{"d_model": 192, "d_mlp": 960, "vocab_size": 2148, "positions": "rope", "rope_fraction": 0.25, "qk_norm": true, "tie_embeddings": false, "init_std_down": 0.0, "lr": 0.00914, "lr_mult_o": 3.0, "beta1": 0.93, "doc_mask": true}
MLP neurons of a small language model. Each row is named by its layer, matrix (up: input weights; down: output weights) and neuron, and shows model dimensions 0-127. Each number is 128 + 32 x the weight over its row's rms, rounded and kept within 0 to 255. Numbers have three digits each.
Before each neuron's rows, "fires on" lists the tokens most often at its 100 highest values on Wikipedia text that the model never trained on. A number after a token or word is its count.

fires on: "l" 19, "r" 11, "ile" 10, " ar" 9, "ence" 8, "ap" 5
L3.up634:136121147108118109160119124106181119175134095130156099085166141101175111152143159086169148148132182136151147169108161129108200161145082157094127130107151077152165117136118178160159097141118060161131129093132081166163072146120136139089107100117114152168137116151112138120100110128191091108097125112181094104170133106125155169132158132075119055179156098131113081148138116119232137098116
L3.down634:124087118140151087146068124106072145129085179147123100149134160083148099120135134104119166097121129180098140149165105135104157064146100129142122134156087156124078157167130151121181098127164112151130091102108110114187150134097179100090177191094092119116099127116182166096176111155113100111117162139095172140171108094130126108100128128163123095081155151092163147129104128159137139143152

fires on: " A" 19, " F" 15, " The" 11, " All" 6, " Gre" 6, " \"" 4
L8.up173:130128107149160103127133118103088098127118138101166102142145150155150127145128109107204082189119136166156103164139149133138135150160141062167081095095193151140157168175101168153084125151159159139102178039112124155102133060084116099176166113086186159217156142136141163157190138124143168145110138166167127127149122128081140110088144090129175146146136166127119176135142143151211167083108
L8.down173:092165135117130113158147070168101115111115119142109097166144128208129174116099159173128154163099121154125133137104077154118107176107130133096074201120126111105111184149138104139103077098130079099123128099076186068116143110143120135171148141139150138154144108227075097126126129128119127113090137208167212148123119117154123151101194132098079163174136143051163134104088112125175109163093

fires on: "ire" 16, "on" 9, "1" 8, "ist" 7, "ier" 5, "hy" 5
L4.up624:201143145151149140152101126110085100113091124162194118129149142108128118161139102099117161221145188119191089154086093080109137169173158110160095161148111081130097114111087062191091092130093155086158112140113104135172087144190061127156096125087109140102158094113122122109122124138110201145131114129130111127108090049141083082164148113080138099101150123150150109152126083072154148095163
L4.down624:106131081115072119144093183086109145129123060077168145120136112164115182109211126158082151181109102098114154139127176107145106131083129146125127127104132109122132085047124088083108104122145158099083141201144128184174118164084179084093104037177111128121121161144148157168104138073121127106139102178095113126135153061154086103142131169119119126137202154145097111165085150202133106137105

fires on: " and" 42, " &" 6, "L" 6, "red" 5
L5.up548:131139154125145123123099114067185137121108098079181139175180065173088138109095037174136122135128150127082125158116126130128096143125180096165074129144110174112174156149096121152132121055162147169144128108094111139187142090114193117103084134159090127145128142145107164144108115077106149170053138075145079100144125133107122130126178101114174107099109088120111160131162076159118171128150
L5.down548:157190097142152145136178109068187183106119119135149160106128130133137078118092101121153108134154100156122101104113173137146131030102028115115144106131108116149114154126117107134164145154129135127086145130120139100123082130184126059098112118108125166128154134149092124151117059133100158153150095146141156167113138082123136137138078118185093136098178101137108175107150161171127117112182

fires on: "t" 30, "s" 20, "z" 10, "id" 5, "o" 4
L5.up151:143128056088098124105124106175169159176117184139049151153101152132155153126166105079167138112114121146104090129167128131113143105088084116172145128113182139127101138172125191156108100191122147086096107133104112151155092122141137137113091180158134128160120190132113092186075150104132112103171063160161109109111110131188220122117180150122167165112111143084140137187143096116161188058150
L5.down151:082130169100136136136132141151103068120061144110154148088164188149078143130068124111181112148120155176073147079167181093123152060098118096121119142142084111131079165102143096071151122121118129124151111098091130085150171126152141073143141139206144173131141106146127091066120137136167089070161172131136096144127095122138137116152103155096140134119088143096066128146156146096124133070164

fires on: "es" 22, "ines" 9, "an" 7, "ers" 7, "s" 7, " S" 5
L8.up933:153139101120137113144138114173129097161117162153171117074152111119172159124149151090176141139168151108106191148154144129071143125159107099118112144150107128048196141134162101104098106068137077131167133069143175117081106129130101100121173119152145057133128132119101119089137129079131123181099146104161106152155101185136143179133116190132082123082126079119215109109163139133144165129085
L8.down933:153182111113094103082167066151110113149106089091119134157125116108082120109134143120107121163118113102163097109105147137090160082133098108158131150157125145149086118126169139100247191195121155140089047166184124129150120106140140160158088163148076176139127128121074181158097143142102131167161117082098135148130100086142064161105108116146140141097065159154090162141118129108109138139078

fires on: "a" 17, "atch" 15, " game" 14, "am" 9, "ow" 8, "t" 5
L3.up679:147130101076113146157151176132150175137135170134137144168121076147187101119129149169124112132096121141134160077189100091054145152171105135126120162130164174123138106125149147175205119101106158117137142150134080148127108145181121178092206180131120152127104130168135139106118082096152083118113120181114113120120088042087206118129174169147107139063106104190072105134089124138113093112143
L3.down679:110072130085112167165156173153056149186090166124120092101094108095119060107165156136118195094114134149148114136103122133168138111100128058121154149147119136163106114141134100067102138081083126153060062157162073128124111142091112133125104140185150126033140126178188192135063123079147108116140158115145139145090143082124131143112153125130136102138113121164173151120120145148105132119166

fires on: "in" 20, "id" 12, "ru" 11, "res" 7, "ens" 6
L6.up701:065125161185136115161135176105108119145089138107156179155113150138111065137131115161153120111154131171158107146135168080117097193080172101127175107081121152075090110110149134141080149142089096117119151177105111108168124087074101149108153182180083049158116152125135123107162130048117134100106148167149104141147118131165132088109120140046156107132169077128126193106159107135114172125140
L6.down701:128103135168120118183141131145096102100201117119077179114083170170138142119097124125110105125091152166046144100129101112169120117110093149180106143111185131153141131124113115127060055124189175120138195165138125153114145172122115150112130139111125136103081178115117107163094135099115121078113147125111162071164177116065117134106131160186112122119156162116108202131125126190124062133079

fires on: " W" 34, " M" 29, " J" 7, " inv" 4, " R" 4
L12.up633:154082143096161136105138134128112139112121115109140067116149132103132175145090062135148156142120086100154166140147176103171118126164135158079120145119176096184096171094188134129124177166167136095161127103080120089154124094167084130182180151100137132151140081117132180152142138046207099129117122179141097093102121069141174125139120099136150141143109129145158145177153148101108095161111
L12.down633:158107141120106094117140135163150071119083072126157165133148161124076131106111057152139042100160173105152173145127122094097099068131191143175123151180136188152121132079107191104106093108074130146172152085125185151139120096108169113189139183088086139121051120121126138113104170163164128144144167114117093087116100186198166111119101106127124141131150126118131115162137156113131150091133

fires on: " A" 19, " At" 13, " On" 10, " San" 9, " The" 8, " In" 7
L5.up476:207104137123126144099132150098160153166141105154110139154068132160165103106186117155115115159152090156166116129101100148178169132138146170145113135109118115108194091161132157090148161139079114085160182078105083189089143075089084078162154134133173139202144109115152141136168096173126161134075128152119176139177123131127154115168155131149139123135124166110073151127113204150131195145085
L5.down476:151145132188156078110131143126102144118121137165131126097199133118106171111118094119129090153095102142105128172135138130149141175082102121148080150086148156170151157156104152103063169121125101110088103076085109134080145165111062102125102127155144076179150132159094155104155103085127119147079182166183128154141157121116153142101149146163167143194097141124083118114135140159187146114160

fires on: " M" 27, "A" 15, " A" 13, " m" 8, " K" 8
L12.up195:164157154109106105078108131180098150140124139143154125149168145128055115123115086084132085118147099136102114122143137119105080137110096129151124147146116166158118190140190066117134089118138168128142161131079120102149186120118103114115207105180108029141142150039100136143125166107135128137125112097088099149124152110130113111119123119141142149151100159129119161127171108141170146182142
L12.down195:109147162078048145075091117140133075165069151135092062113148109115133091137097113083196085115127148171107106078139095165148140133108093105136102127152110109177163130115068088071148145178129108112133167161062161115100128186123088169093130133143085077144095134144163122143055158102165172174122082183109150107116116153190156150114122103149091099106158138130120159152085057140122135082118

fires on: " P" 32, "er" 14, "ow" 7, "p" 7, "ai" 4
L8.up693:133131140113182097068143121113149120043107129159125113138065122156137121155167140114138114117126111142120118125194160128143114060083106101126103117153069104137148168141110160151130136097119160128149163172092182139138171164095175106128101084140132114108146154097096150158121175118120162127150108170121163077118122105136142113106157106111057123113102059163146043113115135188149091204164
L8.down693:100167169166110109128139142134145057131134176075137098105166075134157087207149188102180130108129107112161165139209125111104109167104173092099187125112198106125187150132051098195094094129136149106113173130117128101057109123124101129082170125112111091077138111112066170151114120129174171174078185141127144133173084175138125107077113170095112156106136060095103135131090056153110115147091

fires on: "s" 16, "es" 15, "ions" 13, "ics" 9, "ies" 9, " area" 5
L6.up862:122123129125142120087123175147165156115080169117130092109091171174168143201132088061121132143101168189090152118166116166112108100102130161171167139138124127149120087078135132128139108079153189119189107133108177116100148181069171127206121124145101098101172186103148079117153124131123119104105114116128108155090112123135147177135144159101142164132167093142152101150083130028123142134106
L6.down862:091142136108132081160188114132092190087148110111232151090129138106102165130142119154158205113146104059153121105101169072117154105143122099117126151136080153125130082169076138131128177102104056093074132104102129180149123123169142139109142152090154119198103095102108078145118101077067130143127164162140163071124167134108090083117083186116134113134095178123110160135161154172165158128102

fires on: "l" 11, "ated" 9, "as" 8, "h" 8, "ent" 7, "aced" 7
L6.up312:113113091092135187105152161138132138159107122131118092083187138066080112121125118086094083169133133140149176143100084150127138120111154156109186113135130099135188151126095166165104070094143160117081126074133130127191136104148183097089143132100212090101038149149140099086093102141122140125163113162166108118118206173083123128076084134160104096159166062086179119137205170095155199114130
L6.down312:095062128101120140145141109098103094161142088084143099185118198109131089094108152188127176106116172098184136119165091115065116166101082121148141126160145127126137167142144148136087213136086130181116136152121184190109093124088084096077126103148138127162092157107140121143255063089123151128129123131126094133120135187169149126133121091135129084133099078131119172177154121075102104150121

fires on: " his" 14, " life" 11, " &" 8, " and" 7, " him" 6, "ial" 6
L5.up610:131091207129156089124154114075149144150079126099113172152154144164099091128112104128098161125134119118066046159119148169128142155103097112067104148095147198129109178110105066104058127111127111103159142191183145116134128111095133131089132123103106149163124151101125150119103141100152122121114155061140118109134145111135152104139136111102094094068167104077146115087131090142162137137091
L5.down610:154062145150139103119128109074137129119114064142116121146170082186126105136109056207139137090175142165117096105101089149131158161090082129134118115073097114118089123116117121145058123110125134140098127219109136178161074204143115122135163079135113151112167130129117177122124135118118116118136108135135158149127127087109147126145189152209078115134171084086161144131087121118148094077084

fires on: "s" 24, "ens" 8, "als" 6, "ors" 6, "es" 6
L8.up116:098041082135123145151141142120144180065135151078133152138107090143153138126115161134122167122186129156103065175127155121157125191079120143155081104112085141184126117134175153198107125068167170126104086109083140115127169145112146111132110166140113114071167151081070164150166120080143117101133102086094144112083085120143191110143150177135095128171163148111084089130154124067178104146161
L8.down116:134114136165170159098117178164119140107105084164125166111221169180120131171134090097133148178100167151097116104141107086147076095121173153135135194129082129118139201090128074107121163081129102131021123146104066176139106135099180047109168117171153070154152157143151111116149135179139108092095156106085163186135127149096167152131135139131140135128120123129100106144144049126140132152059

fires on: " W" 15, " go" 11, " Be" 10, " Ch" 7, "et" 4, "ell" 4
L11.up64:105133037125133102090111162128111136113090129171182111175118127110202141107137112148190115172118112134107120126151222143094143134102093079144159123112180094130095184115139156102093103176123158073090145138109127170124172131119159074083136119167147140146118148218154156063136134127117144112075157094108168094138111062107157102188112098124160101149054107084123137103140092127159120119147
L11.down64:131125132086082130188133100165122117128167105112118160077076182119131175153137183149077091055046120074124137151158104105128152138187180083147151165134149113089127087140103050156134126158085130144175160128148169082181118139161141154179122195107161106125151192140134090158147142109194138050166120115122136083088123126138134156120127120118089137156088055183093112156086115108117095160138

fires on: " P" 66, "l" 8, "n" 6, "p" 5
L6.up483:155095190156167114164118111100134095081099116130159116135085196174145130127099120130104109133203075158135128122089166145124104090140154118114142136124130134147132160152121155103087175148156152193132182157110149141120086114112128151156151059087139135193148100150065184167126155135128140143146121139090135143153128174138102136114125113059178111131156087089184121168075147157139122134172
L6.down483:134096162151112152152136107110158145176154112067133122131205098152085100144176128143109125152129107127120132149148157116148126109117157136124086102155186096160157121179113105187143139138118161097070067137102077125115111175105095088117167124104128117115098140120113134143098151179115088138169142092182171123146092124109072116101136073087129154077128060151158154160101089133137181135134

fires on: " e" 41, " E" 19, " A" 15, "es" 5
L11.up278:152049166119128127077082136109168125151125109139171142123081204126050103182159105137140154149157130162104137136063118104145132212123112135107164111126193140081116151123099130125094127126189116075136151139100172117095165131151138071174151123121142112122141124055084171112072117116123158155112170104088098115179162165129146083095122094138163088119150141071158159142155110110127157132134
L11.down278:105078094115118094164129141128095120183091143172124069099086143116126113110122094128187095122128160173103119163099096126190136158113184104172120182137117148115147189131145069106201127102129179123143175186131145170115140182125130168216120076132153146116143164135106103127077136107157107144122163134160144076090127101093161088115098166093107120113123121120172124086144075047157156108102

fires on: "a" 71, "ak" 5, "al" 4, " La" 4
L4.up47:093132082116113080127104096075164086197174146195204153138075129218152088138137107122069115090125123145119168148098132108086163170145131077097118131076130103130120131130071165140109140117097078131113105085072126108122145146158118097097186165132107103168051195166117149120112137051117085148116139155102092094134134133130162114127055129113113153114154090161087131154092104115154147128130
L4.down47:148099166060174103124137147136092136139177108114107202126110163099211082100094121166044111112067150134053152119145121146179186146122156118130152159100159154141120101124135150168146179105115137137060138102107116066154153147199124198145097190097080106081127150148092115136166090080093138162076114123145183116062104115112083136127141175071124140127185159120097148174149120167122094141105

fires on: "o" 46, "a" 11, "z" 7, "ak" 7, "ech" 5
L6.up706:128119093142068149117118143130162137152108112149179202181152159088143184190072114129129105105076146115166141143136148112115109157169098105078122129132123080095142119149158139149122080134093134111151140159059074125094126146150160080146186184108135117139125183205154151103074100052150091112117142041103154140043145141106155141105106123142169097135149107126104104139106161091131062132142
L6.down706:184140121126096144095137150177144055081133137152128057120172103113141153120111120087086177113119129075150135118105159054110155111128157079180171153089118166104114193140092103117138150169160113146069122113134126133093142137148204133183125126144081149127170080119067145165178138182107153115136157147141106096101121053146118144132140137090130151147139102166123108129156153082142157113117

fires on: "es" 30, "S" 13, "s" 10, "-S" 6, " As" 5, "ts" 5
L10.up69:132131099117165131111166161163113103133122148174113133120112157136185171190192156099142209133120153146075065166098116142112169116176121140147104155144114107101113142111156165112134075167161083092109104101128170157119092128157105090059098075197149060126114122168126150152127165089109108110047127064126121121132098135120209140099077141127130103069146108116151080145136171098096120092112
L10.down69:136143144138108164105140109134093157147113172170125122094148088103106149165095093107130164185153109152133099098089189126131128139145122116156150156102107170120106125164096108139128150151145123072083113116121020098100114110128096100102150177106142062088138134152104083074120193177116100107130158135148100170156096118136126172098137161150121122157085097101154161169148128142111124163109

fires on: "es" 25, "ions" 18, "ats" 16, "ets" 15, "les" 4
L3.up685:139157144126111089106115162166154169115178111151123118143096181159160092108082168105057194153146126117134119187068175124140126160103147165168124105081135115083120108141168114154132117074171127134144057142095071141102110133091093145130183164127174107144145140114089096036160183132155074105154129076161126173174088172106149098148124143126121098099169129119090109154100162075123145137151
L3.down685:196080067147133177082144138101179146156134121176136103111105126140152127191183118128179188130109192130117107146169169116035164103101103125102113108120075098067063122085126097130091177059162148082149147132134164176155095105145151098142139166132159101156121121163123156110141118118098161070097188096138108146106106131142165138108101178156120161151160132097149163202170131109134085109111

fires on: "ent" 16, "ri" 15, "el" 10, "em" 9, "ll" 7, "ó" 7
L3.up877:169114091108094078109121144114144109116134176155132161134140109148150097143090193122101130117098116130150135181109144158148110129145135098132171102140101132084108151107110147109138135117191077217102156112101122092064142057103083107098128154131135138070098145207091146149140159152135062091095118154141101120097131180198126128146121164102097116147178087128073131139129165056071098086105
L3.down877:113126190096193149181197188097087119149140077157090102153073101181133209135137069129108125122119144186132141084119152167132151168148157105093149119106138157141145089140102117170131066115135141114197168107160101138165155157135135132105102169117132096133175149131154139080103166123115156159170129144158110148131117104089117093140152101078147143099162114134118082060148071111136044113171

fires on: " m" 27, " W" 12, " H" 10, " M" 9, "w" 9, " bl" 6
L10.up352:183094142096151132113155165178166107133102119102176170130110114118136109120204068108159146148175165117128166098142125132172093099139110105142098133134129168168111142092158095180112116095134134152137101123165148109113142094154138143134139132126082091148172157064164160160111092096202194083150073157093097124091123147114131127147173099137150138124141170160130190167199123118146087157119
L10.down352:148113095079142121110099077138142129123142166067194159176147159076080100140133137127141067134091052174119144111130141183139143128086141105160154145132147122122120128033151182139149111196114154115098154185131139095126122150146172133128148070104121136140146161172099152139155145111159091154152137078135111143117168173144142115208084118115145120118101152134115128142108131145144124140156

fires on: " M" 44, "h" 8, " County" 7, " State" 6, " m" 4
L11.up759:192155159124107109109111150136133107206093097086175111151149081111093120126114099113117110150104111136155184128157161191173100166139137153106131112098176097092098132093147138132130111101104099135067110184091087128149153138173151164171100136181153140154161117067120070138111128107201143082124082135093126096135166133137173062151128117151146118099155152107159106101193146098112103163106
L11.down759:128119164097142133121112107119081157086117113132183170158180091109155164072121212126156118155047090075146143113174118153124134120124116155109151159111146183125120197104129165083134164133111154109140131122083101116104083067062135131130179127114136122103144103093152136205135133141141065105141102097115082111123142127147126160178074140097078096166050133141154093150130128061182141146077

fires on: " el" 15, "er" 14, "ar" 12, "y" 10, "all" 9, "ell" 5
L3.up38:098128119127146124081123173170100090088191127114091174177103133159153106090114118140160134127143139095169193133112122143146113159114191133154129118112120118144121108137146190102084092161122084149157145135115109129190118126103109127122067133113222084128084127156068139147136084135176076138143121203109129112103195126180109162106111109073153138137137119132146132069087113146150133153090
L3.down38:098103143123144147075110209154148128078160101169095097135142132139112086067111179167135156153083108126069174060119136095107133127097127158097129109107117092127143106133163115155080105143165142148189129168146107081137117104069068124104084073107058127152124148129116112136132134133146094116124133099086189114121175171091109127133153134139091164119096100119107092144143114180137118187149

fires on: " S" 36, " part" 13, " An" 7, " In" 6, "S" 6, "ed" 4
L6.up845:113185140103164174104115092169126135111131113153134172112133143098100145146130098174099065117156111188160125193177170164142124102137095149161102092186069149146161142111117183203130147106188124136116125150117139114088192126118128152095114130110092111106046139165155105103133203094113173171132085094109144142107141090100171147081142163098203115148119143104122129098119138164157161143141
L6.down845:135134146140143124135137137194193152112078121136059140072108146166144141143097099112140126189172142127100141146127174114102133160135088115109149089093118174125138118152200146126191113080192131216152075080134069140167117168146138143144091118115121118147104082128079098095124150098098085141136125087115171161138116162122173178128132090095122133082131128134152064051172145092121170087101

fires on: "at" 28, "ot" 8, "ad" 7, "ac" 6, "omin" 6, "ol" 5
L6.up314:156127128180191151159159130112184108155115174121166162128159124143070127143158144135100097181156162121152071099087167130154098123117132132092135071143161131154138100153089153173106144108100223085150109128138118160087167071057070155119062130134155114128129171041108145144092148101128156133105088144086159116113107151134143125098076102135147116131077083138125122156088116174126066144138
L6.down314:123110103145136178128141113158098085129036096197103127140128152128088110139148149166086083115153095157094172173129120114152135117155130184163121132070098110112075117107135123067108104134107131095104136142126127176084111174098146141125119097174109176139159068106106103143111163127124162146121109183109175216174134068142106191175079137086130085109113088141144094111144161147093141090136

fires on: "es" 30, "ak" 15, "ap" 8, "s" 8, "on" 7, "as" 7
L4.up70:134151130205120149110131103120109119155144131127133095151136154181116095168127131026200097135074162152099141141160126144115121141169135122142135147133181192042120072134119112078148085118108105153139118146116129097113116100114115152208114168148162148117104133132094083087110094112108142121081148093159088170115062132141153151160094120214086097137129115092163101118173143175092154094077
L4.down70:134144119129103164110138146140173179141131105151106071159100060139159108135101092128118177130110085146120137124137123107132116164130094142115128143122116147112149114152150116117159103094124180115165148184159123150099091119113109117080131102101121109132200141077119113131101131107129183112033157111121189141136047197100163196107135099135083096089140070156104186151196132122060153143134

fires on: " W" 26, " I" 9, " Be" 8, " We" 5, "/" 4, "e" 4
L10.up0:114125087087171091122074091076138127107096104138147109150177102119119160081154082146161176152096115102158116178152131138170131176114142120132181088117153150155130153137117183137119092115156131161171146118110075104092190101117086104065107101190134119128207127141164144094097085133163119139103104090134128096165115142192136107148100115109164092084149158096126101191080140052209105171176
L10.down0:076074097074085105139152142085123141137124147109209141084116091125060106124121156117105129104154090154073154054173133139106144183147121071155151184098205154086146159099124146090090112132113154125079045122108205167158127134103126123090144140135089113189174094135135154175119094114228097103166177080103143119164144120122142096141133106153141140129171129144120133149112102124116111135124

fires on: " D" 35, " Ch" 18, " L" 12, " Th" 6, " W" 6
L12.up602:109149086092079131100155107161127115117125144136163190132155106106135155122164110070173123163154095100100144095139151143079075122117108168112161112115150073107135177174160230097115164149117118138130117150123118089063136121189097139103135153155115097119115188181077151111141175131173137170087154158075146137162114095128111151133174099151141129163093138083154121102149168149119138193128
L12.down602:135124096097152138153174161072133088160150159148150128086129111133173170157147096134051121127198136087146110094122071108115150135092155122167135103074121097186115127103129180149101145122165155169122144088102179086141160115147064101150146177188132090137087113096111148186114170140144117142128102101117138152154101114103115139179169119186102106192115122135103100120081138135091164129100

fires on: " " 43, "c" 4, "em" 4, "/" 4, "el" 4
L8.up865:189135185123151139088116130124148067103155162132092123119080130155060174175155182161143150151094109074139081181135138138127089120108108112160141106139155151123167072057178140134149166121180165158143166168164099129111199031129086126054086158126157155112117116163083141141141170100084112132092078094147145093176126148120121120177130123101139151150122119149167080146143107132141116125092
L8.down865:097124127149112183090119110158117040143171156151086140091107130131150115175149081168119123178136077172151170145175115132149124123077096210111110106120124175149059072160118142151175109094157161081154122176111082146193114075140156183154181144147118150119107095092154101089180138141095143094149105115092160130101146084110149096150168124085106070093127145174152114204081175138137141056159

fires on: "et" 21, "h" 12, "z" 6, "ext" 6, "s" 5, "rom" 5
L6.up626:181105078125196109145168104120134080121159182106144136141106174110082137163201147085147137108091110098186061128180127139118141169088084149126162099121139153100127183130137112120060132153106163141147082084108089144071140134157158157135098153171122133106134168092106065133099141104152099118126059070125165096129209144172164081122148126180115102120152116142159178149149061160160069138098
L6.down626:121061113054143157104099138106154132096113127147068156123127117104079173116094125110068143085125089164141090210112173177166167097159128100162143111136125150124134101091129146099129129138086146107149169162181155099150138113163119168097148124121137152138096173129091035113202128140118122089189104138170077136114089163110066170125186092054173150129083165070162095199145108128146118201181

fires on: "u" 20, "h" 12, "ath" 7, "b" 6, "gh" 4, "in" 4
L6.up126:073195133102122170179106101102135173131061117141133139115154116140164129103083111159097173071142122144049174113107101126178137136093153139108187085165118102100106171133107099196142125140163122091105167152072090092172174140084145119119074121131156063119132126091099105192147107102132113113121124125158151102153114131148092148162186101128089174165086182083102158134129115094138098189141
L6.down126:144091150146164101111157186163104143135085145086146136146127167119108183106117083098146099166119144121110120153147117132107036106117197091201153141138124109122139063101130169086146153101137134166170196081189124150096139105161120138116163148117108117166128146139114119130165122161160080133138135097134092118101124148193135129107052101074178091202147117153161099099141092109145145107119

fires on: "r" 33, "is" 13, "l" 8, " al" 7, " Al" 6, "as" 5
L5.up59:075117129079107141135080114159132160093105152129079115070180151066208089132089147143122136142125163183115157121097157130157164125141165121140133085139182133155171128171122140135038155109107123173111157115140106132185107122116133098090118187114120100165083084138146130177128130135144062143127155109194139086185169186142112065064097182111099117125125084148110167167122119093150133148158
L5.down59:126118191119117072108115152109138124155134180119157044179128173073068143122135141167124196124112148118139143148105103141083159116120089151156187097209147101104107097156066099111144138114133110137093063092138170084171125134066157066097178095107155163082122123114160113182194117122113139092112114103133105119200146130158072128133177108122150139150125134158178127160128153158118139138170

fires on: "ions" 19, "s" 19, "ons" 11, "es" 8, "ers" 6
L6.up93:179127149122158115150068157143122175050128171124150179050166137129163111103132135127068148105175145115139114112189171147072121162054129150135092035121077131137124095123131124156099092069187096087180112099141175166153111141129114128176149099132131105095149161131102099094110154123122156100197122110099118073188083052129224150126137169126168085140138110101163128140130109090108134129117
L6.down93:101131099134108127133127145137123177122108139099142030060114141092124147140056136103109148120123128115132136137106134076122193118138090164118119143088192110121146160096071134189145166086066142103085127143122093136124083142119154105106123182181160081173117099161080100155138193181136141107134135114090172173051094189140084148112131205132105155074116148128044120159171171126143145101173

fires on: "es" 25, "ons" 17, "s" 17, "ures" 5, "ts" 4
L6.up133:177100111105142142094103158129095197119113124081143138122074101145143138120120111182113168157159150115156149116104209140076122101081120158147120151115087140110186105163133124137127100128167218084218099103102166171116181084117146121136096195127110079164172152136146112152149172101136094133138155123096117184144119089154200086078050169218113100157134101135143154123126147050077200115173
L6.down133:072150139163108151136165157203096159147166137174128053072152153097143183166167122158156121100075119160079081170163101083107094119076162111143125134076120103143124120094111126136118163107133151201058129094105103167096099110144129137102152074107113113155123107140139128120118153120141076065106121135089100126117166098157163116129103164141123118086159132138218119170161122109119109105117

fires on: " " 28, "c" 9, "t" 9, "ter" 5, "ch" 4, "h" 4
L12.up664:182100072067122100110143197127124079166158135148062150115155123121163137169133141131147106132037139113169139160154136096168098094089067137117167067124122136100137133129174166116093106113146159140131121163172080123144087130193116173135096154143159178115049172095064129080151123091111123044120154087114134145125099184165130123193114170100097114086157111111164115172167197087122115127126
L12.down664:109185146167100166140152077154094141131147096144079162167170164138100178121153128131078126103072119160121141247176102116111082142161107112124128108167093122138144136081069139148182102125139099123133096111172111104148147154107067131142179188124123137137119130155145066119151072179118118165087157120127185138039076159052135144138128140111091100173142151142090138135112065125147177139145

fires on: " Ch" 32, "h" 24, "ff" 11, "Ch" 6, " Sh" 4
L12.up944:090089140094111148101133151095138188139151101119110117108176122133132198158147105124129149067123141159099141082098160148113120140104125130091170128120138091032111120160153165114102134172181111097109147118132118112113084111211106082142099097175140163168047154197145151142158201130148117083085170160122111113088125085191080149116122068147145138189124103143121148110140154107133044107124
L12.down944:165139133156122121095071131143130071113192137188090135171127126184114127151099139169150132128113129135154176140137168152126123129093146142134193115105122093094133115181117166093131109115094134119188147127072109059165078124128149133145100153107116107164125100148097128101184189118119139088133119114125156159142125138178098134177112136095116176137110117205163152121084119091151125154117

fires on: "ceed" 13, " record" 10, "ords" 10, "ist" 9, "ong" 5, "on" 5
L8.up895:144125145126136136156168130132105131081061157159157187107079129115127147181159096132122165187088159126196122135130152129171155093118101074125173176156084118147122137116135173093129121069096181129157131097172142100124164197147138120157122140143151105102088099080109103207135139153189160117106042124144118176158082096200093113106102142135144122057125147112103141194080074143131139102097
L8.down895:089136084133103150103185193162109120034129143072151152177159105130111100133141103135142127119125117160184140177123122070204081157108122088145122198109103164098120077128163145107148124145076179161144171150130091089127102190093126148076087129126087122182172136128079091111109172130081147180159152157091125135176179119103107110125151205135143126097162110139059187112131115148130109104119

fires on: "ers" 13, "ists" 12, "s" 12, "ents" 10, "ets" 7, "ians" 6
L6.up296:174138116108157073123134179156177179081081111165111145084118122151125125164176071093157165159159159152125097087171148122112133167089102108097105141111102176128128089043158076149141132070183141104115117100129153134103171159075162117103175182119162104187153120117208144108115146093153118129203167097142180128109145090100162098095144112108180099142105146149080126156132125084115169081110
L6.down296:063098112126143137086145141160149097136156191106156069110122183100168157109168151150142165036079148130146129145125158129159105112146096204093098115141167119162178125117148113138147159094157121141098113143128054097130083084176155131105129125127121055167140130195117124135129132132083115064085118128059164192103135153129138160117167171113126205119125128083124147139122095099167175130113

fires on: " S" 69, "S" 18, "an" 4
L6.up394:127113124124180161115159108158140110149134116120119170106104087166130174134109112166115106168124125108134146074066114143184135117127090136194106194173092160144215095137139147132115111078185135136099148110121128112100138144114145110089051084153116108173113112108109160149056108135121153216145094078093110116145133115122168171088053110154218150056120149144152151120140134132118135107098
L6.down394:101138113184135163156137074134168121180159175139113176127133176087109116113133148171138123136119140136109127121102130111147140114104061166110081136129175102157146113127161170142217110126161095137107088066108173079159114107144091131152132158109036170052144131147096088146103115125119130165122177117137149137097142162150177164116101138118092163103160083143115121119079088100127120097136

fires on: "ar" 44, "er" 12, "ing" 5, "ad" 4
L11.up656:099192108106123109131129159123127109140162086133107169121160041176164120139098136104121144106128094093121105103117163177118116146084077164163110161173160112144177162169122117082192060137138065154126211140144110189082113112101095151107103138051137121117088155145083148086124174093155132130136139207118161116108159185113115123108106223093135113078135115130148139127115114125114141109064
L11.down656:091128198124086178096100142074155078091112066153125152170159179166132118120100133143150103123126171180125122116124112083074079100133168091105091169131159106133161161085161082099177131125134132166130066145114101137161108069051162051099131128133124116162178131090140164135145082141093095175132150134106127171097121140126113146081175094130125133095139141144162181166146096117078123157148

fires on: " a" 32, "h" 7, " Sh" 7, "ately" 4, "ed" 4
L8.up956:133085091117125195101104156108085160132102102090094135151126064143132119182139128136118101130122164099108122141082107171121131149106157102151169116085170182129159098132101188131191049048115120071143105128107124130166171159159153103133124150169141097171059183109117154171153176155127097111111133179125163114094124113194105155051078111153130109204155130094078143096117139173139109118180
L8.down956:125090163143098145105051130136122145091151104137118170130135183103135117090115154120126151145117076127157114099145111139132150144106133060085185122188105080131147122190122089076066116112130095129212177101121168071151122158143099125145134178110107169088163154118035137121114060145132076076190126071121163150135150128106149204136122096151106165150103188101121124098162082065164140156105